From a checkpoint of a small transformer trained on Wikipedia: vocabulary 4409, attention and MLP in parallel.
MLP neurons of a small language model. Each row is named by its layer, matrix (up: input weights) and neuron, and shows model dimensions 0-95. Each number is 128 + 32 x the weight over its row's rms, rounded and kept within 0 to 255.
After each neuron's rows, "fires after" lists the tokens most often just before its 100 highest values on Wikipedia text that the model never trained on.

L6.up660 [172 149  88 156 157 163  93 146 112  83 119 152 137 150 132  32 111 152 162 140 158 154 129 104 147 145 156 102 129 118 171  96 174 116 152  89 153  96 191 113  62 132 144 143 138 137 123 137 106 109 132 124 138 157 154 137  95  78 114 130 106  46 138 144  51 157 164 202  57 175 126 130 116 130 131  73 132  80 144 202 126  93 132  90  84  86  93 151 146 120  97 135 112 132  85 122]
fires after: " to", " can", " It", " would"

L2.up86 [129 105 159 127 105 133 133 108  86 126 120 132 103 142  82  91 135 119 146 123 223 107 143  89  56 177 154 174 133 134 132 171 145 106 125  77  93 192  77 163  60 141 125 166 164  96 127  97 143 139  53 100 133 114 164 141 111 172 124  73 139 163 186 153  99  66  79 214 129  87 127 116 145 102 142 118 129 112  94 149  93 101 129  95  94 127  90 126 123 111  83 124 136 148 120 123]
fires after: "20", "19", " fail", " Act", " known"

L5.up746 [155 146 111  93 191 110 157 124 139 111 164 128 106 102 111 121 174 115 104 119 126 138  68 116 142 164 154 111 144 127 114  82 174 125 117 120 140  89 135 119  97 110  97 138 106 168  94 139 147 135  94  74 120 150 111 128 135  55  98  94  84 122 140 148 209 102 120 166  98 157 181 113 105 164 111 178 124 155 148  67 113 108 131 142 134  88  92 174  93 129  87 136 147 144 125  92]
fires after: " V", " v", "V", " em"

L5.up237 [107 155 149 182 105 180 124 122 122  76  99  65 151 150 132 140  81 149  78 175 146 123 111 119 134 128 113 131 186 146  91 117 125  98 194 131 144 101 143  67 146 133 145 191 104 171 101 157 132 107 220  79 119 109 132 125  40  96  95  99 112 103  76 112 108 155  99 148 139  98 112 102 112  88 115 174 150 164  93 135  85 124 147 107 161 185 112 132  92 137 133 168 107 145 116 150]
fires after: ".", "W", "ue"

L5.up3 [150  77  98 126  91 131  97 139  98  92 113 111  89 147  91 151 140 121 171 119 118  91 119  94 172 132 140  83 162 114 132 119 129 139 160 121 140 104 164 104 122 169 169 139 158 149 142 196 138 145 146 129 106 160 154 129  90 104  79 139 119 110  89 173  94 136 104 110 128 156 103 127 121 178 110 148 173 201  67 126 136 119 127 188 133 133 133 155 165 120  85 152 113 178 146 198]
fires after: ":", " Or", " or", " St"

L6.up656 [195  92 134  94 108 138 172 156 119 104 107 165 117 106 103  73 147 140  77  97 153 145 118  57 132 101 142  47 161 122 129 185 173  81 187  86  95 134  76 157  97 137 154 124 142  99 115 104  48 117 155 122 120 168 175 151 159  78 130 158 124 114  44 136 181 148 144  94 111 164  80 110 108 156  95 126 171  97  87 136 122 179 165 159 140 112 191 156 131 141 130 147 121 177 131 109]
fires after: ",", ".", " "

L2.up435 [130 136 110 104 165 134 140 136 152 138 126 168 183  88 137 113 169 154 139 132 119 115 121 140 114 124 145 161 138  81 130 158 147 111  86  69  71 207 181 104 105 122  62 115 129 101 142 104 128  94 183 151  68  97 125 154  63 139 127 112 151  81 134 155 147 133 135  99 105 101 107 109 141 135  98 101 140 148 127 120 141 113 152 122  95 162 144 148 140  71 117 122 103  90 159 161]
fires after: " ", "5", " con"

L2.up372 [ 96 101  70  93 193 150 171 118 113 137 201 138 107 128 123 114 133 102 181  97 131 176 130 137 102 141 128 126  86  79 127 127 112 150  77 135 133 176 133 135 107 121 117 189 157 143 145 158 106 185 144 187 133 154 103 160 138 190  87 112 110 110 122 163 140 134 114 155 141  94 127 209 161  77 140 187 110  57 119  97  48 118 127 123 166 146  73 107 128 143 200 170 132 127 158 133]
fires after: "19", "20", " Cl", " Col"

L2.up13 [100  54 135 181 157 164 156 159 110 154  96 119 113  93 119 150 114 158  59 143  74 153  83 119  86 100 120 147 146 146 188 139  83 141 135 128 137 140 134 114 138 156 112 109  93 153 133 142  89 142 107  98 145 102 154 127  63  71 130 159 126  99 160 120 151 119 143 141  79 104  91 172 146 168 123 126 141 155 211 115  55 180 171 108 130 147 119 153  97 137 120 133 132 115 163 101]
fires after: ",", "20", "19", " in", " New", " "

L5.up186 [186 155 119 122 104  99 100 131 140 141 157 141 144 186  90 181  86 102 144 189  83 165  71 109 105 117 106 152 187 128  89  86  77 160  94 127  63 131 123 142 119 133 111 102 152 147 106 120 148 125  79 204 101  66 144 107 154 119 121 145 145  96 139 128 154 152  83 104 130 150  99 136 108 109 110 167  74  99 124 120  98  97 146 176 157  89 144 129 160 129 164 144 148 139 133 126]
fires after: " |", " ", "ps", "ous", ":", "ons"

L5.up179 [165 104 144 127 142 141  79 101 122 112 114 110 106 124  90 101 146 141 127 155  73 145 113  92 167 127 156 131 102 156 143  84  93 138 152  78  68  84 118 127 128  84 117 116 139 161 135 105 127 122 126 110 203  87 149 143 195 152 180  75 180 162 182 114 132 126 135 153 157 106 174 152 157 131 156 110 179 104  74 102 133  81 142 137  97 115 138 125 119 129 139 138 131  81 125 155]
fires after: " p", " P", " k", " O", " d"

L5.up637 [134 126 130 118 184 159 170  92 151 129  78 155 113 185 141 163 128  95 175 142 113 108 137 130  95 167  72 156  90 114 126 115  79 160 182  68 163  71 143  84  96 165 162 151 173 152 136 185 143  89 112  72 141 135 122  67  98 140  95 158 129 107 193 117 105 100 177 215 114 147 128 123  36  82  91 138 139 117 118 107 101  99 130  86  97  92 106  97  72 157  86 123 145 173 155 146]
fires after: " |\n", "|---|---|---|---", ".\n\n", " m", ".", "m"

L6.up197 [153 125 118 100 128 138 110 125 102 125 147  83 108  98 103  63  98 152 157 118 213 118 117 122  86 109 106 167  95 136 152  79  85 115 149 175 152 151 155 127 138 138 112 129 142  62 154  63 161  76  97 200 157 132 110  72 168 114 146 109 189  96 166 112 141 194 115 212 127 120  85 139 122 137 174 128 126 126 116 132 166 105 126  95  92 108 105 125 128 124  88 129 150 102 142 149]
fires after: "20", " ", "–", "\n", " Al"

L6.up109 [169 171  78 158 132 117 172 116 141 157 148 130  78 104 104 121 157 118 179 104 111 135 123  68 117  89 138 107  96  54 102  78 193 114 182 145 139  77 121 109 107 170 125 146 115 135  75  66 139 143 112 131 125 169 138  98 108 123 114  79 139 146 140  85 117 128 114 169 100 167 156 113  85 128 154 109 141  60 115 123 136 189 155 108 168 105 102 157 115 138  98 100 168 221 108 110]
fires after: " f", " L", " F", " d", " was", "f"

L2.up523 [151 100 145 138 100 163 115 136 171 141  83  96 146 133 135 111 159 137 108 160 165 100 180 195 207  84 204 101 151 165  95 155 159 119 151  70 146 154 101 178 100 173 110 147  94 108 120 134 149 154 141  99 144 144  97  79 151 137 168  84 142 112  98 133  93 165 153 194 101 132 139 144 137 104 150  32 157  81  74 137  76 121 143 130  85 139 150 121 107 183 126 111  98 110 110 135]
fires after: " d", " N", " D", " years", "and", "umber"

L5.up602 [196 110 159 158 131 121 178 147 121  88 122 111 161  84 130 146  94 107 138 148 106  88  96 131 141 202 148 118 136 142  87 161  62  99 148 102 133 132  99 220 185 122  93 153 105 166 133 131 138 155 124 140  50 130  95 120 132 104 114 119  88 139 165  90 160 129 154 109  74 110 113 105 151 155 106 116 150 178 188 103  78 119 181 130 116  73 129 176 154 122  89 154 160 138 124 158]
fires after: ".", "S", " s", " S", " as", " As"

L2.up252 [183  95 157 102 178 123 120 119 118 130 121  70  55 147 125  91 120 138 112 104 163 143 168 172 166 110 147 166 151 104 163 100 124 170 137 105 181 105 149 113 183 137 162 126 111 116  92 105 162 133 137 127 128 118 178 130 166 135 108 147 150 118  98 135 105 148 148 101  98 144 165 128 169 137 137 120 156 106 136 168 153 146 122 156 145  77  78  76 112 129 170 109 185  98 176 183]
fires after: " D", " T", "-", " F", " V", "D"

L2.up81 [ 78 124 104 108 131 166 116 199  87 153 143  92  73  74 114 123 113  86 105 121 142  91 142 170 100 172 117 156  76 126 110 157 141 113 131 121 115 127 147 106 110  70 132 113 136  87 119  73 147 140 167 120 146 121 168 100 157 105  95 101 101  95 159 178 124  96 130 138  78  77 160 144 121 107 122 120 186 138 108  85 110 184 183 147 160 123 176 162 150 107 130 131 142 130 131  85]
fires after: "19", "20", "18"

L5.up245 [168 128 126 128 178 136 152  65 159  93 129 173 114 126 139 130 185 116 126 165 138  90 129  50 114  73 141 183  88 161 109 173 108 140 131 134 108 164 144 111 101  52 136 153 141 123  79 137 157 105 110 185 161  97 175 112 152 106 122 107  76 106 128 142 165 127 157 171 136  90 106 168 149 117 143 120  90 125 107 125 190 113 168  94  69 145  68 144 145 157 121 110 125 126 110 137]
fires after: " c", "C", " C", "==", " h", " sc"

L5.up141 [149 192 165 146 188 201 134 129 165 107 122 124 149 145 128  87 151 156 134 133 106  96 183  91  77 112 149 130 115 162 140 213 134  92 184 104 127 172 177  86  93 148  96 149 100  83 107 170 154 132 113 136 141 120 102 126 172  96 168  40 129 130 134  87 140 146  97  95 122 120 114  77 132  91  82 131 140 119 100 118  71  82 134 190 131  74 157 108 122 116 176 138 172 104 107 142]
fires after: ".", "==", "-", "D", " ("

L2.up625 [168 103 152 106 158 125 135 121 167 165 100 120 166 106 104 114  84 123 155 210 180 157 119 135 132 113 102 140 156 157  57 152 174 148 151 137 115 145 135 120 125 110  95 119 175 114 141  82 113 150 131  67 183 170 178  84 136 140 107 152 114  97 148 138 167 196 150  65 147 169  93 176 112 156 134 133 114  82  87  76 143 202 136 191 142 131 119 166 148  60 154 144 211 135  62 161]
fires after: ".", ",", " what", "===", " (", "===\n\n"

L2.up198 [ 86 146 102 124 114 136 121  53  94 114  97 160 112  79 128 113  98 143 138  69 162  64 129 168 199  53 108 128  99 129 116 118 193 135 119  78 143 127 111  86 164 127 116 186 106 106  67 161 165 115 188 126 176 200 173 137 124  90 120 119 151 121  94 151 197 128 150 125 106 124 133  84 167 125 149 137 172 153  98 173 158 145  89  83 111 137 139 172 149 163 138 118  64  67  60 119]
fires after: " the", " in", " to", " on", " his", " In"

L6.up477 [149 139  84  97 108 141 149  99  95 157 223 120 132 146 141  93 148 143 186 176 166 173  40  43 137 163  69 100 111 149 177 132 164  80 169 127 130 153  87 173 100 145 116 142 117 105  61 131 125 103  87 160 129 147 123 152 134 132 116 165 119 129 102 147 144 151 130 112 126 127 140 190 179  93 129 184 117  91 158 162 115  85 175 140 158 105 168  94 150 134 120 143 133 180 152 129]
fires after: " ", "A", "at"

L5.up216 [133 152 102 165 100  88 114  73 172  83  84 105 119 146 132 163 164 125 113 151 193 137  43 156  53 119 148  25 151 117 116 157  71 144 196 175 165 174 119 161 169 160 156 154 153 167  93 156 167  72 130 122 134 138 143 138 128 148 106 114 105  86 152  97 169 124  98 157 164 105 128 148 128 131  65 124 116 160 153 115  92  60 106 109 169 125  79 135 134 155 132 119 124 115 117 155]
fires after: " \"", " (", ".\n\n", " —"

L6.up154 [ 91 202 115 167 175 161 145 148 154 132 152 131 109 181 125 128 133 130 130 136 140 120  99  89 166  66 131 159  71  74 163 192 128  98 126 122 142 164  82 136 162 161 108 143 148 108 137 124 110 155 131  70 134 106 107 116 111 123 158 162  74 151 151 130 110  78 132 171 127 174 167 147  78 117  60 137 178 142 135  93 142  52 151 133 156 130 106 151  50 149 129 178 126 118 113 135]
fires after: ",", "),", " January", " November"

L2.up311 [112 116  87 118 165 114 173  99 152 130 131 132 145 168  80 115  50 142 155 143 159 137 109  74 132 156 100  60 138 199  87 127 119  85 131 113 141 170  61 140 154 100 148 158 124 123 157 131 107 123 174 202 137  80 118 148 160 139 185 218 130 134 139  74 136 106  90 141 120 159  82 107 131 129 123 125 112  85 173 152 101  84  95 100 203 119 130 156 117 188 124 134 145 140  70 148]
fires after: " |", " L", " W", " —", "F", "°"

L2.up129 [ 94 124 125 151 129 130  90 117  62 128 161 104  58 140 101 101  98 126 136  54 134 140 138 130 119 101 106  84 160 127  67 123 142 116 117 139 126 140 152  93 167 138  99  85 120 169 141 101 136 124  78  92  89 175 120 179 122 114 107 237 119 107 168 142  93 106 112 188 171 147  89 135 105  90 126 130 138 106 123 133 109 107  98  55 176 108  95 176 167 113 144 104 145 139 122 146]
fires after: " Dr", "w", " W", " w", " St", "L"

L6.up106 [171  90 145 126 141  99 122 137 156  39  99  86 127 186 140 137 103  89 189 110 160 111 117 127 111 120 109 106 151 131 137 132 176 180 210 151 131 133 151 127 155 107 135 142 173 142 133  91 117  98 150 161 138 122 170  80 111 115 111 162 117 120 104 118 119 136 166  74  61 202 127 118  75  99 134 122 141 166 102 182 127  72 188   6 125  94 143 175 104 139 125  87 119 104 116 142]
fires after: " to", "s", " would", " Mo", " Mu", " will"

L5.up584 [143  66 130 149 120 170 129  88 143 125 127 100 131 137 168 129 138 140 119  89 109 110 166  93 146  95 139  47 121 134 136 182 144 115 125 170 102 159 132 144 155  49  79 137  91 104 126 131 160  94 120 129  86 127  66  99 158 156  53 154 179 129 127  76 144 127 153 115 112 102 128  93 106  51 131 140 102  90 162 176 102 137 189 140  68 146 146 141 110 117 159 125 139 148 116 191]
fires after: ".", "-", "%", "-p", " "

L5.up698 [182 107 146 152 104 174  77 195  81 120 137 120  94 188 128 163 141 172 112 154 145 135 111 126 203 155 190 138  68  94  96 107  89  73 141 159  77  67 135 163 134 149 118 120 147 101  60 101 117  98 149 128 133 146  57 124 117 158  93 175 114 113 133 137 158 109 142 122 103  60 146  81 101 111  91 143 110 124 141  74 198  90 114 151  62 126 174 209 127 134 169 172 105 135 105 109]
fires after: ",", "9", "7", "6"

L2.up251 [ 44  77 139 141 104 192  98 148  53 136 140 180 149 192  79 141  69 118 175 102 148  85 141  73 131  97 128 106 174 177 109 174 170 139  77 105 169 154 115  74 193  85 136 132 123 152 120 151 194 163 144 116 139 138  83 108 174 109 134 146 147 157 126 123 104 140 105 163 139 146  93 119 137 129 153 161 161 109 116 143 189 172 191 112 129 146 137 122 112  77 156 156 114 106 109 153]
fires after: " W", " St", " K", " H", " w", " L"

L2.up580 [148 126  62 139 123 132 169 133  96 116 171 125 141 109 154 186  87  74 121 150 118 129  93 107 112 145  63 130 128 120 177 108 112 112 123 106 178 155 102 103 134 137 108 157 147 145 142 146  96 106 140 189  99 126 146 101 163 129 128 137 135 197 142 132 167 154  81 112 176 204 103  82 139 127  62 118  96 132  86 239 155 114 166 168 106 164 103 127 126 181 225 125 136 124  96 127]
fires after: " ", " n", " N", " old", " young"

L5.up337 [143  88 187 139 113 129  76 130  74 123  76  89 124  90 124 104  85  84 152 124  70 131 166  90 112 172 130 111 119 144 169 133 117 110  85 141  57 175 158 117 189 136 175 160 144 139  97 111 122 183 118 200 110 116 113  99 162 135  98 238 163 111 107  87 141  92 139  95 121 119 171 109 158 120 131 122 135 123 111 109  98 177 171  94 147 144 160 134 101 154 176 107 123 132 133 135]
fires after: " |", " Sc", " No", "-", "D"

L5.up606 [158 120 146 115 171 162 132 130 130 108  66 181  95 143  82 167 196 141 121  98 130 121 111 115 145 124 109  93 130 131 141 102 148 116  95 118 122 162 140 111  94  98 155 153 131 109  67 175 136  80 100 155 113  99 102 151 185 132 122 160 161  86 147  77 139 130 160 148 140 128 130 130 120 111 133 127 189 128 120 121 123  89 146  55 112 161 196 156 146 109 121 111 131 100  74 110]
fires after: " on", "ing", " over", " to", " for"

L6.up91 [ 58 118 148 156 157  98  88 138 201 119  95 129  71 164 111 104 141 117 113 148 131 159 157 171 151 123 134 148 155 148 115  39 113  78 157 115 139 100 109 159 133 173 110  93 204 146 110 106 184 100 122 127 114 120 129 138  98 149 134 112  97 148 160  51 152 151  80 130 100 168 172  80  87 190 185 135  72  71 104 130 117 101 127 146 201 135 128  89  88 168 109 123 141 128  90 127]
fires after: " (", "\n\n", "\n", " |", "/"

L5.up491 [140 105 119 112  80 106 134 116 103 160 109  87 151  79  95 127 136 127 102 188 157 149 113 125 149 181 178 160 129 100 133  87 117 116 145 100 124 156 147 126 153 175 102 114 162 120 118 143 131 126  80 194 130 141 182 136 117 166 134  90  93  88 110 154 108 137 114 140  80  59 127 123 145 169 118 198 153 129 182 123 106 110 139 157 162 112 120 102 196  91 105 116 139 177 112 100]
fires after: " ", "10", "ot"

L2.up255 [139 123 194 126 166 126  71 114 106 141 119  88 105 141 204 142 136  95  89  98 161 143 144  62 140 128  72 120  98 141  95 127 155  63  79 122  97 157 102  81  75 158 133 123 123  97 138 118 174 102  57  95 135 134 131 180 109 114 119 152 101  82 155  96 127 214 102 110  90 121  95  75 102 153 152 147 160 120 144 105 112 116 123 143 120 194 125 110 102 106 169 168 115 151 121 205]
fires after: "20", "19", " J", " V", "im"

L2.up568 [121 143 143  94 123 105 157 120 128 189 125 163 108  70 129 141 104 111 143 124 142  99 105 162  96  92 137 109 173 140 110 169 159 134 154 168 129 100 185 121 126 158 121 166 146 168 134 110 140 111 158 122 133 103 148 181  94 101 149 122 228  93 158  67 117 108 103 130 111 102 130 115 111 139 133 124 194  97 144  93 122 124 244 149 101 127  98 130 151 177 163 136 114 132 140  94]
fires after: " the", " U", " at", " early"

L5.up503 [119 185 129 122 122 152 146 121 149  66  97 102 163  87 124  88  55 168  75 132 155 104  93  58 136 120 103 121 169 115 148 137 139 118 125 109 153 141  79  87 142 131 147 116 109 171  99 148 181 119 150 108 134  87 124 115  92  39 165 109 123 132 163  97 117 190 157  73  66  94 141 149 117 153 113 174 148 114 122 114 128  90 178 108 110  91 106  96 138 154 135 128 159 124 124 122]
fires after: ".", ".\n\n", "ue"

L2.up250 [118 143  80 211  95 138 130  83 147 135 108 116 159 110 145 100 131 110 102 167 183  78 148 143 150  85 116  92  77  89 118  95 155 142  90  59 166 132 122 128 129 141 138 200 102 102  97  98  91 119 111 131 130 179 173 123  93 150 121  96 124 134 157 145 136 116  63 152 135 199 105 118  88 116  94 103 118 113  78 170 132 149 108 171 136 117  96 176 160 116 121  82 179  85 106 162]
fires after: " and", " \"", " (", " ab", " rem"

L2.up364 [134 141 127 162 207 131 120 136 125 119 118  92 120 170 137 128 106 104 115 106  99 125 194 122  55 151  57 151  91 100 151 118 154 113  84  79 106 138 113 166 125 146 159  90 157  92 114 169 138 131  96  92 183  92 143 105  58  77 102 131 118  98 127 158 138 122 125 131  85 134 149 146 104 103 119 178 148 188 133  79 121 124  62  83 198  97 170 156 140 132 134 150 153 142 107  74]
fires after: "19", "20"

L5.up111 [ 99 118 154 142 171  87 144 139 156 110 136 129  99 121 130 144 112 135 151 191  80 158 126 138 165  49 140 142  71  90 170  92 142 175 129  75 130  96  43 200 119 194 138 106  98 160 115 124 134 142 126 106  99 117 135  76 182 127 142 135 162 168 163 188 143 185 188  86 108 111  60 130  98  99 113 176 181 139 162 165  94  54 153 101 103 103 104  83 130 131 128 150 182 163  93 137]
fires after: " U", " pro", " d", " O", "p", " ex"

L2.up732 [ 83  63 111 174 111 116 125 123  83 109 128  86 128 169  98 146 129  69 168  97 161 103 123 118 164 120 165 146  94 168 145 116 125  95 135 116  59 127 122 123 115 158 148 103 134 112 155  98 131 107 105 162 139 146 111 103 174  88 113 145  54 129 153 120 111 131  94 142 106 173 158 142 163 121 156 136 124 202 149 115 105 124 171 164 105 148  94 164  96 124  85 153 109  84 103 128]
fires after: ".S", " R", "|", " No", " |\n", "6"

L5.up664 [136  68 145 188 129 165 121 134 157 127 108 174 132 105 102 177 132  85 151 162 176  74 109 103 164 204 109 141 146 101  69  83  62 101 126 101 142  87 114 183 139 111  98 112  95  93 120  68 127 170 122 101 104 138 100  75 113 140  69 103 117 155 186 154 134 104 135 167 144 171  94 164 103 140 126 112 117 144 132 129  78  88 123  98 190 167 102 162  97 144 133 171 145 222 161 101]
fires after: " B", " b", " v", " V", " Netherlands", "b"

L2.up398 [140 100 143 173 155 178 125 153  66 122 117 114  91 123 133 146 141 134 144  76  98 131 135  50 139  95 141 144  82 113 172 137  80 143 140 112 147 180  99  89 140 181 127 115 120 127 164  89 166 131  92 172 109 139 134 134 131 142  81 118 107  90 166 128 110 135 138 130 205 144  91 156   0 142 103  74  95  93 110 102  86 100 174 194 152 110 110 152  88  81 115 134  99 151 113 124]
fires after: ")", ",", "),", "\","

L6.up503 [120 143 126  96 173  57 186 114 150 120 148 101 124 110 149 113 119 164 114 180 161 157 110 111 139 129  66 110 112 146 110  83 214  95 181  77 118 160 113 126 127 118 107 126 136 107 144  87  83 108 141 126 164 126 107 103 130 123 123 170 113 121 102 211 166 133 168 130 160  84 126  50 138  90  64 114 146 131 122 114 136 128 131 157 138 136 146 160 115  63 109 196 164 161 139 117]
fires after: " ", " ("

L2.up28 [130 109  69 115 169 141  93 167 192 108  52 123 158  87 121 158 208 154 139  82 139 126 146 138 127 128 156 102 169  84 128  98  89 150 174 102 140 140 109 104 139 132 138 119 163 124 125 137 156 151 127  95 110  91 152 159 166 144  64 166 153 161  95 103 112  82  84 114 102 121 101 161  76 136 140 159  82 113 129 141 121 142 140 150 171 149 150 133  75 174 113 141 166  81 182 101]
fires after: " (", "W", " \"", " w", "clud"

L2.up513 [139  97 194  89 132 169  97 157 119  73 173 170 118 119  65 118  97  99 119 135 172 135 122  96 160 114 104  85 103  84  95 127 110 116 134 122  77 146 114 162 165  93 173  81 154 165 126 122 140 122 113 107 182 136 118 159 149 187 168 137 106 106 175 133 167 125 121 137 191  75 151 174  99 124  79 149 156 144 145 133  66 121 147 114 128 164 123 189 110  84 124 164 148 133 141  98]
fires after: "20", "19"

L5.up191 [147 107 153 153  83  96  87 116 134 119 145 212 116  97 128 128 164  88  97 115 126 155  89 136 165 171 117  91  88 127 141 134 161 106 108 124 126 104 172  92 103  87 119  91  72 199  99 168  95 118 136 136 174 170 110 141 113 180 103  83 110 136 117 156 124 168 199 138  96  68 150 114 150 153 154  87 142 148 169 152  70 103 110 149 165 177 141 171 160 138 140 158 115 148  92 130]
fires after: "19", " to", " ", " Ind", " under"

L2.up17 [164  80 152 109 116 132 167 116 130 110 137 174  89 136 154 144 203 109 170 170 218 140 102 135 152 115 156 100 233 179  72 135 164 146 157 119 155 123  95 128  85 126 152 116 151  98  72 110 102 107 188 130 152  85 122 140 135 130 164  63 146  95 141 137 107 151  86 111 106 103 138 118 159 115 110  81 143 112 131 126 113 127 148  85  92 140  84 157 127 125  95 117 126 129 145  67]
fires after: "\n", ")\n", " app"

L5.up222 [ 99 131 167 134 165  73 102 178 155 106 136 156 160 102  74 106 101 143 144 124 133 123 160  86 157  98 154 123 136 163 120 122 171 136 103  85 126 134  98 159 104 138 153  97 116 121  43 135 119  90 101  85  80 166  88 142 178 130 177 106 111 164  82  93 113 171 124 120 122 148  98 146  95 120 123 118 121 146 125 132  89 104 136 159 165 138 108 174  90 177 111  99 148 136 153 137]
fires after: " D", " d", "D", "d", " dep", " Ab"

L2.up602 [169  49 131  74 100 123 188 171 144 162 108 136  86  97 122  90 150 128 126 132 132 113  95 103 118  79 139 108 100 142 178 139  90 161 124 112 137 166  88 108  47  81 112  87 143 166 130 115 143 150 112 139 167 131 142 122 145 133 211 186 140 106 102 154 123 167 151 125 127 108 129 128 174 127 147 115 129 168  99 139 128 161 131 120  51 138 120 124 115 105 155 127  42  52 149  87]
fires after: "20", " comp", "tt", " app"

L5.up720 [134 162 172 114 181 134 160  84 175 124 110 171 182 155 146  82 114 134 158 113 140 124  91 143 167 160 167 149 118 111 170 118  48 120 148 140 132 118 163  97 123 117 143 156 115 194  90 138 112 110 125 158  99 174 122  76 131  97 115 106 125 121 162 109 182 149  81 154 158 196 210 119 102 125  52 135 116 144 138 109 138 127 101 123  69  99 127 160 122 196 157 115 197 120 100 110]
fires after: " m", "M", " M", " V", "m", " degree"

L2.up413 [134  81 133  96 129 105 117 123 100 161 114 130  85 106 131 146 107 124 154 150 119 126 183 172 103  75 105 151 135 129 192 115 145 168 134 129 112 113 140 152 131 156 137 115 155 167 116  69 179  68 135 131  87 122 195 202 139 117 119 127 151  87 146 145  59  62 137 146 118 165 161 119 156 149  50 148 132 173 139  95  91 152 131  54 134 130 127 108  94  75 201  97 153 144 158 121]
fires after: " at", "P", " L"

L2.up148 [178  86 105 133 125 140 134 138 111  96 121  75  99 103 197 198 128  62 183 144 139 102 129  87 107  87 156 115  85 100 150  94  59 179 104 130 142 183 207 111 114 159  59 111 124 118 114  82 130 136  80 152 188 117 123 155 109 113  78 123 115 116 142 150  75 184  94 178  87 193 128 177 118 132 165 137  94 108  98 108 124 126 106 116 202 161 113 132 118 152 139 127 130 119 178 140]
fires after: ")", " was", " is", "),", ","

L2.up2 [124  60 165 132 125 142 124  91  87 115 173 156 123 183 139 132 189 115 128  93 176 131 218  96  81 137 132 144 134 133 121 128  90 179 103 133  39 122 165 119 118  87 173 172 143  95 136 128  74 185 123 134 117 142 114 114 132  60 151 174  94 169 139 157 107  62  71 129 110 107 133 144 121 100  86 175 122  83 145 134  86 133 112 145  67  93 125 123 162 101  91 101 124 157 112 104]
fires after: ".S", "S", "9", " R", "ify", " r"

L2.up80 [144 133 135 137 174 147 101 114  85 200 153 133 184 168 116 179 164 192 124 122 120 123 125 197  80 132  74 113 117 148 164 118  77  98 114 133  95 128 193  95  95 143  67 101 109 117 133 118 129 139 144 137 107 137 103 136 118 125 119 147 137  77 116  85 116 166 161  99  79 101 158  89 135  96  94 139 176 160 105 140 104 130  70 158  95 179 153 153 141 112 137 137 134 132 186 122]
fires after: "2", "4", "5", "3", "6", "9"

L5.up210 [ 98 142 155 161 181  85 100 135  58 130 115 130 121 205 121 126 156 130 214 150 140 140 114 110  79 105 106 187 110  82 149 154 129 120 129 130 125 143 134 161 162 110 131 111 122  95 105  81 119  79  85  95 136 134 123 182 125 141  90 189 167  99 188 131 128 119 133 168 124 128 154 105 149 103 171 142  74 197 130  86 163 115 104  99  55 138 116 101 122 115 173 193 170 116 102 175]
fires after: "|", " the", " at", " during", " During"

L5.up244 [151  63 196 146  86 143 175 146  93 140 149 169 132 143 107 141  74 146 144 133 106  60 166  64 139  88  98 158  89 109 111 154  84 130  72  79 103 144 160 184 155  86 132 162 129 121  80 144 116 108 156 128 115 130 118  64 136 109 130 139 164 129 185 176  96 165 124 151 104 129 142 151 113  97 126 117 118 154 115 188 123 159 133 149 180 152  95  95 140 101 212 101 116 128 134 182]
fires after: "^{", " P", " p", "p", " con", "P"